From a checkpoint of a small transformer trained on Wikipedia: untied embeddings.
MLP neurons of a small language model. Each row is named by its layer, matrix (down: output weights) and neuron, and shows model dimensions 64-159. Each number is 128 + 32 x the weight over its row's rms, rounded and kept within 0 to 255. A neuron's up and down rows have the sign that makes its largest values positive.
After each neuron's rows, "fires before" lists the tokens most often just after its 100 highest values on Wikipedia text that the model never trained on. A number after a token or word is its count.

L7.down475 [117  99 159 117  93 147 115 126 154 155 136 148 192  88 108 126 159 142 143 111 138 176 134 112 136 157 168  58 134 138 176 149  46 100  81 142 146 121 109 146 158 121 210 128 137 176 102 114 190 223 104 146 181 102 105  90  94 130  86  91 198 190 109  95  99 119 154 141 147 134 109  94 195 209 189 141 173  96 156 103 130 119 164  81  79 132 140  98 139 142  91  73 138 117 106 106]
fires before: "ing " 12, "es " 12, "ed " 10, "e " 9, "s " 7

L4.down668 [103 105 108 144 134 111 157 109  75 106 133 136 170 122 108 159 150  76 165 105 145 143  88 141 114 139 192  90 133  98 178 165 111 104 183 172  64 128 143  71 101  82 156 124 169 112 139 125 129  96 160 201 128 197  52 119 121 105 143 135 114 132 100 149 118 183 113 198 156 143 123 126  98  92 103  88 148  76  95 113 119 124 141  72 165 144 153 123 163 102 145 172  72 121 114 153]
fires before: "= " 31, "==" 6, "== " 5, "===" 5, ": " 4, "=== " 4

L2.down106 [133 154  98 116 103  94 122  93 193 174  72 104 147 143 116 155 113 158 147 125 145 124  83 128 173  76 158 159 147 112 154 118 119 131 116 178  84 149 178  89 142 133  83 141 174  63  89  51 168 118 108 145 162 115 108 124 170 136  93 128 136 197 114 182 100 163 179 176 147 166 144 126 122 153 137 142 120 135 163 122 171 156 138 106 132  69  27 202 131  96 110 170 113 124  91 120]
fires before: "\n\n" 72, "\n" 9

L7.down610 [152 137 103 154  90 127 140 150 137 120  79  61 136  90 151 132  77 143 149 140 164 144 123  97 147 106 109 157 174 102 127 121  67 157 114 212 161  96  92 115 148 111 112 132 134  86 107 158 120 132 130  74  95 128  90 145 127  79 137 159 141 172 154 182  95 163 123 150 163 106  87 109  60 159 145 171 190  59 116 113 133 118 116 141 171  90  84 164 140 149 149 166 143 109  92 151]
fires before: "\n" 43, "= " 10, "\n\n" 9, "a " 8

L2.down482 [133 182 102 190  81 154 107  73  89 114  69 152 113  93 161 124 149 119 181 147  88 123 162 176 119  94 181  97  88 150 113 164 163 120 120 180 201  98  99 152 127 180 113  98 153 133 183 193  70 136  97 122 118 150  65 164 116 156 117 131 120 138 148 210 156 162 109 164 129 119  59 133 129 123 103 161 191 139 166 160 121  52 128 175 176  52 186 127  85  93 131 117 159 109 142 136]
fires before: "\n\n" 53, "S" 20, "\n" 8, "A" 4

L4.down130 [179 104  98 112 147 131 121 186 133 127 109  64 151 135 236 137 113  89 109 105 147 114 149 134  95 166 149 138 141 112 123  68 123 153 149 149 130 177  69 126 181 103 151 197 160 159  85 122 168 123  94 198 125 134 116  93 122  88 138  98 113 127 134  69  79 120 104 124 150  98 162 112 134  93 117 101  62 118 131 108 150 168 114 118 146  90 119 153 114 138 151 150 107 109 164 111]
fires before: "- " 57, ": " 6, "ress" 4

L3.down164 [119 137 124 129 185 163 100 109 190 135 184  67 122 140 165 139 108 161 136 129 148 166 163 128 106 160 137 140 162 126 137 158 156 107  65  87 143 177 116 167 128 152 138  62 159  84  91 101 164 110 139  97 155 127 154  98 155 170 131 164 124 111 101 177  95  83 119  92 151 136  82  86 110 192 110  86 172  75 125 145 117 116  68  98 111 158  58 118 102 135 150 132 149 145 112  92]
fires before: "\n\n" 87, "\n" 6

L9.down108 [119 173 135 117 124 131  81 153 137 196 119 123 182 103 170 123  83 146 142 127 208 142 135 143 103 170 112  72  81 135 150 153 156 113 133 112 148 115 136 139 121 183 134 119 162 105 148 201 122 104 164 104 137 100 149 170 132 194 105 156 127 112 141 173 134 155 133  81 113 120  91 166 112 126 117 171 138 133 107 177 127 133  88 145 165 108 151 131  94 173 148 115 165 129 131 118]
fires before: "\n" 31, "- " 21, "\n\n" 12

L3.down129 [126  48 161 129 182 190 114 162 184  83 139 122 126 102 161 115  99 154 141 161 130 153 104 118  88  90 196 147 158 130 100 110 143 160  83 117 145 144  96 150 162 159  71 103  77 132 159 139 112 147 128 129 143 115 122 107 168 127 140  95  65 125 117 121 152 139  55 184  98  93  69  87 155 163 191 122 159 125 116 105 126  80  96  99  82 198 197  67  94 153 182 159 111 120 134 115]
fires before: "| " 57, "|" 11

L6.down127 [117  66  86 158  99 123  84 150 197 113 177 133  93  91  97 136 131 107 123  85 162 106  93 118 159 133 117 128 124 154 119 139 163 188 154 147 137 181 109  86 123 131 172 130 106  94  81 111  84 185 147  75  76 170 196 155 117  79  71 136 145 107 150 136 130 130  95 139 126  80 140 115 114 162  99  90  84  60  90 118 158 110 128  82 176  96 175 110  97 142 145 124 132 114 112 122]
fires before: ", " 59, ": " 14, "| " 5

L2.down57 [161  94 126 101 154 139 108 175 127 121 136  73 108  74 109  76 184 128 127 162 137  76 103 143 107 157 110 135  87  96  98  95 184 112 114 130  68 144 128  89 103 150 143 133 100 130 121 168 141 125 115 189  60 111 196 113 150  71  51 131 213  88 152  97 107  91 127 128 147 118 135  93  73 186 111  89 112 129  98 111 160 112 135  60 115 137 162  90  79 143 195 186 147 103 103  83]
fires before: "| " 34, "in" 7, "were " 5, "in " 4, "|" 4

L2.down558 [154  85 169 172 137 150 112  52 101  86 104  98 126 116 199  89 137  93  68 165 166 147 110 162 111 116 150 192 136  49 154 131 142 111 107 125 140 110  85 154 170 157 105  96 105  93 100 109 161 151 159 135 100 137 133  35 223 123 117 118 170 143 152  98 127  58 180  78 142 106 135 103 147 125 175 121  74 116 172 182 124 104 101 190 142 114 108 138  91 131 192 160 106 118 175 138]
fires before: "\n\n" 46, "not " 9, ". " 4, ", " 4

L4.down258 [114  92 150 163 141 143 151 117 120 152 146  90 112 120 139 123 154 123  91 127 165 150 116 130 156 137  82 141 120 118 237 158 160 149 146 110  89  90 141 109  88 122 128  71  91 126  34 108 168  97  83 174 163 139  90 138 129 176 157 151 116 119 160 194  62 170  89 132 136 164 150 180 128 146  98 131 189 144 139  63 115 147  97 184 161  90  72 133 199 131 138  88  34 141 151 165]
fires before: "| " 50, "= " 5, "==" 4

L2.down634 [ 78 155 151 148 128 114 138 167 119 134 113  91 122  92 119 175 149 112 181  88 131 101 111 153  69 168 160 172  79 127 128  91 134 129 142 149 140  92  71  84 114 103 193  79 178  90 154 151 120  86 160  90 170 152 142 102 170 116 114 160 113 133 115 144 120 146 133 126 165  66 110  80 118 173  90 177 118 129  98  98  84 113 136  53 150  65 100  87 147  42  62 150 133 133 126  87]
fires before: "| " 37, "|" 13, "census" 7

L2.down158 [120 109 162 131 102  91  85  73 106 135 133 161 117 123 159 169  49 144 168 116 255 163 105  98 124 119 167 152  93 140  79  94 123  70 137 126 194 184 119 136 184 164 129 104  87 120 138 112 155 111 135 107 136 123 155  90 181  92 158  93 186 119 108 118 170 118  66 111 109  79 115  93 100 135 127 130 118 110 103 162  95 174 105  97  91 162 165 132  98 127 124 122  95 166 167 126]
fires before: ". " 19, ", " 17, "s" 9, "." 7, "os" 5

L3.down339 [166 170 140 125 110 133 126  44  68 119 180 168 147 173  85 163  25 131 136  89 165 139  26  82 178 140 147 156 114 116  63 154 128 150 157  98 101  54 109 159 160 156 154 116 104 109  53 129 124 123 132 152 114 142 156 159 160 107 115  95 163 147 117  97 181 152  97 163 126 146 154 136 162 128 151 193  83 134 138 121 127  54 109 121 140  94 172 132 131 144 151  90 180  88 156 163]
fires before: "." 19, ", " 15, "road " 11, ". " 8, "al" 4, "ians " 4

L9.down329 [115  76 174 157 132  96 157 127 164 178 155 151 171 147 131 171 152 166  91  94 119 119 161 107  96 100 160 110 105 139  76 115  87  86 113  95 118 137 138 122 149 238 137 154 141 134 141 126 163 155 169 180 105 135  38 133 164 107 186 116 141 134 158 167 136 104 160 112 155 126 131 106 158 108 144 127  89 154 122 107 164 135 105 135 185 172 112 146 142  91 178 171  76 113 129 127]
fires before: "- " 50, "| " 18

L7.down93 [159  93 184  84 111 133 126  76  46 148 189 153 125 141 141  79 104 161 121  83 146 165  83 115 117 173 136 146 121 145 117 150 135 118  61 114 160 106 193 168 100 109 112 129  27 108 137 136 100 184 123 129  99 166 106  91 183 126 127 151 160 106  91  75 121 137  74  91 105 147 113  99 177 134 203 173 109 115  81 148 124 131 139  84  79 121 171 123  86 126 178 139 142 129 120 169]
fires before: ", " 14, "of " 11, ". " 10, "in " 9, "-" 7, "as " 5

L4.down15 [138 108 140 117 105  68 101 147 134 139 100 165 137 124 130 118 163 154  91  94 125 170 106 109 133 199  93 110 113  90 138 142 115  94 142 120 107 189 164  43  84 105 131  65 127  65 143 142 155 123 120 149 147 186  58  63 105  43 116 106  80 127  87 143 124 110  67 142  71 158 154 109  92 121 128 153 162  95 169 103 173  65 126  61 164 153  88 131 106 109  96 142 135 198 122 102]
fires before: "= " 39, ": " 8, "==" 6, ") " 4

L6.down506 [113 139 167 148 124 127  67 116  79 112 136 173 149 187 112 108 140 118 175 171 137 112  95 140 111 147 117 106 172 157 161 123 120 156 124 181 148  99 155 127 135 136 131 139  62 150 151 120 152 157 110  51 129 168 183 179  86 189 108 100 133  79  83 114 138  87 137 126  79 135 128 160 173 139 172 141 198 147 180 107 149  98 127 129 106  90  90 143 100 154  65 149 185 117 109 143]
fires before: "." 24, "–" 13, "; " 11, "| " 8, "|---|---|" 7, "). " 4

L3.down602 [169 160 128 152 114 149 110  76 132 137 144  53 115 129 168 151 112 165  95 173  88 170 133 111  96 128 140 156 103 144 125 120 124 141 130 183 132 152 104 130 140 167  95  74 161 173 174  97 172 173 131 151 103 156 144 114 182 131 144 168 106 122 145 176  78 125 136 105 118 161 127 158 138  93 153 137 133 107 153  87 143 139  86 114 159 110 107  98 155 168 195  92 115  87 124 133]
fires before: "\n" 48, "\n\n" 23

L6.down277 [158 158 109 158  89 166 157  88 112  97 127 138  92 148 113 105 102 132 145 122  70 133 173 111 177 143 103 155 121 114 138  75 137 181 168  88  91 107 170  97 107  85 137 141 107 117  95 101 186  87 200 183 216  77 139 137 124 167 141 173 127 158 157 118 107 124 132 154 138 110 133 128  92 157  93 181 106 165  87 120  35 155 113 161 112 177  76 125 157 140 103 138 106 125 105  67]
fires before: "0" 19, "″" 11, "s" 9, "7 " 7, "6 " 6

L3.down350 [101 120 133 145 135  93 129 120  71  89 179  97  86 101 162 126 126 124 116  67  93 157 165 122  87 145 142 158 109 204 134 146 240 117  76 165 110 122 121  81 106 154 188 125 152  87 247 160 110 138  67 133 126 125 194 121 153  76 102 123 144 141 156 183 150 150 140  73  95 171 142 176 129 108 111 141 137 124 162 127 128  78 144 114 185 164 154  78 149  82 147 170 122 130  96 105]
fires before: "\n" 68, "\n\n" 32

L6.down579 [129 186 179 118 122 111 116 115  86 108 178 139 130 162 116 188 134  92 109 146  89 166 100 127  91 125   0 111 123 133 161 172 102 136 106 120  97 114 112 113  40 138 159 153 152 126 155 126 169 102  92  32 123 152 171 141 151 145 119 117 122 122  85 124 118 120 124  84 114 116 136 217 196 128 124 163 107  66 115 171  93 137 150 122  67 110 113 156 160 128 121 136 177  67 152 165]
fires before: "| " 74, "|---|---|" 11, "|---|---|---|---|" 5

L2.down2 [151 164 155 137  82 127 114 171 151 201 145  85 164 121 108 224 102 101  87 128 133  84 152 138  94 120  98 183 146 106 177 116  36  96 145 177 160  82 160 141 156 116 149 131 146 100  98 111 141 136 166 103 164  91 165 140 135 118 174 214 100 111 152 137 154  97 135 160 181 133 140 116  96 126  72 142 109 113 135 142  86 141 138 140 222  94 111 101 142 115 129 143 181 145 174 103]
fires before: "\n" 36, "\n\n" 25, "(" 4, "|" 4

L9.down441 [190  91 115 123  92 133 148 136  96 113 117 113 119 169 145 114 138 174 125 146  96  96 150 132 169 134 115 129 109 151 122 182  94 147 150 132 154 101 131 156 158 144 128 133 114 150 157 113 122 190 125 149  86  74 136 133 101 140 139 186  99 149 176 107 100 123 153 131  81 112  88 119 114  78 143 145 167 165  91 125 176 145  99 109 182 125 154  86 138 149 127 137 152  73  91  88]
fires before: "\n" 64, "\n\n" 36

L6.down302 [100 160 178 111 155 108 107 138 189 147 127 151 111 153 159 134 124 126 144 141 142  64  79 163 134 119 145 153 203 111  38 101  88 111 161 139 102  88  89 120 153 149 170 152 174 137 255 144 153 125 116 121 186 157 103 117 167 136 128 105 108 155 132  92 131 200 120 103 127  83 102 124 116 159 196 154  53 171 147 121 184  97 124  78  97  92 121 125  76 157 172 126 119 117 147 128]
fires before: "- " 88

L9.down593 [117 141 130  71 156 194 136 125 116  86 159 140 117 122 181 176 217  74  64 126 130 116 145 105 174 130 118  77 136 140 191  44 115 128 172 113 138 114 124 136 161 140 139  93 105 141  77 148 118 157 121  59 163  86  87 140  81 125 157 128 178  95 124 112  79 100 123 150 149 138 106 117 180 119 136  36 166 123 147 128 170 155 198 163 122 183 163 158 162  65 131  98 143 108 129  84]
fires before: "s " 35, "es " 6, "s" 6, "o " 5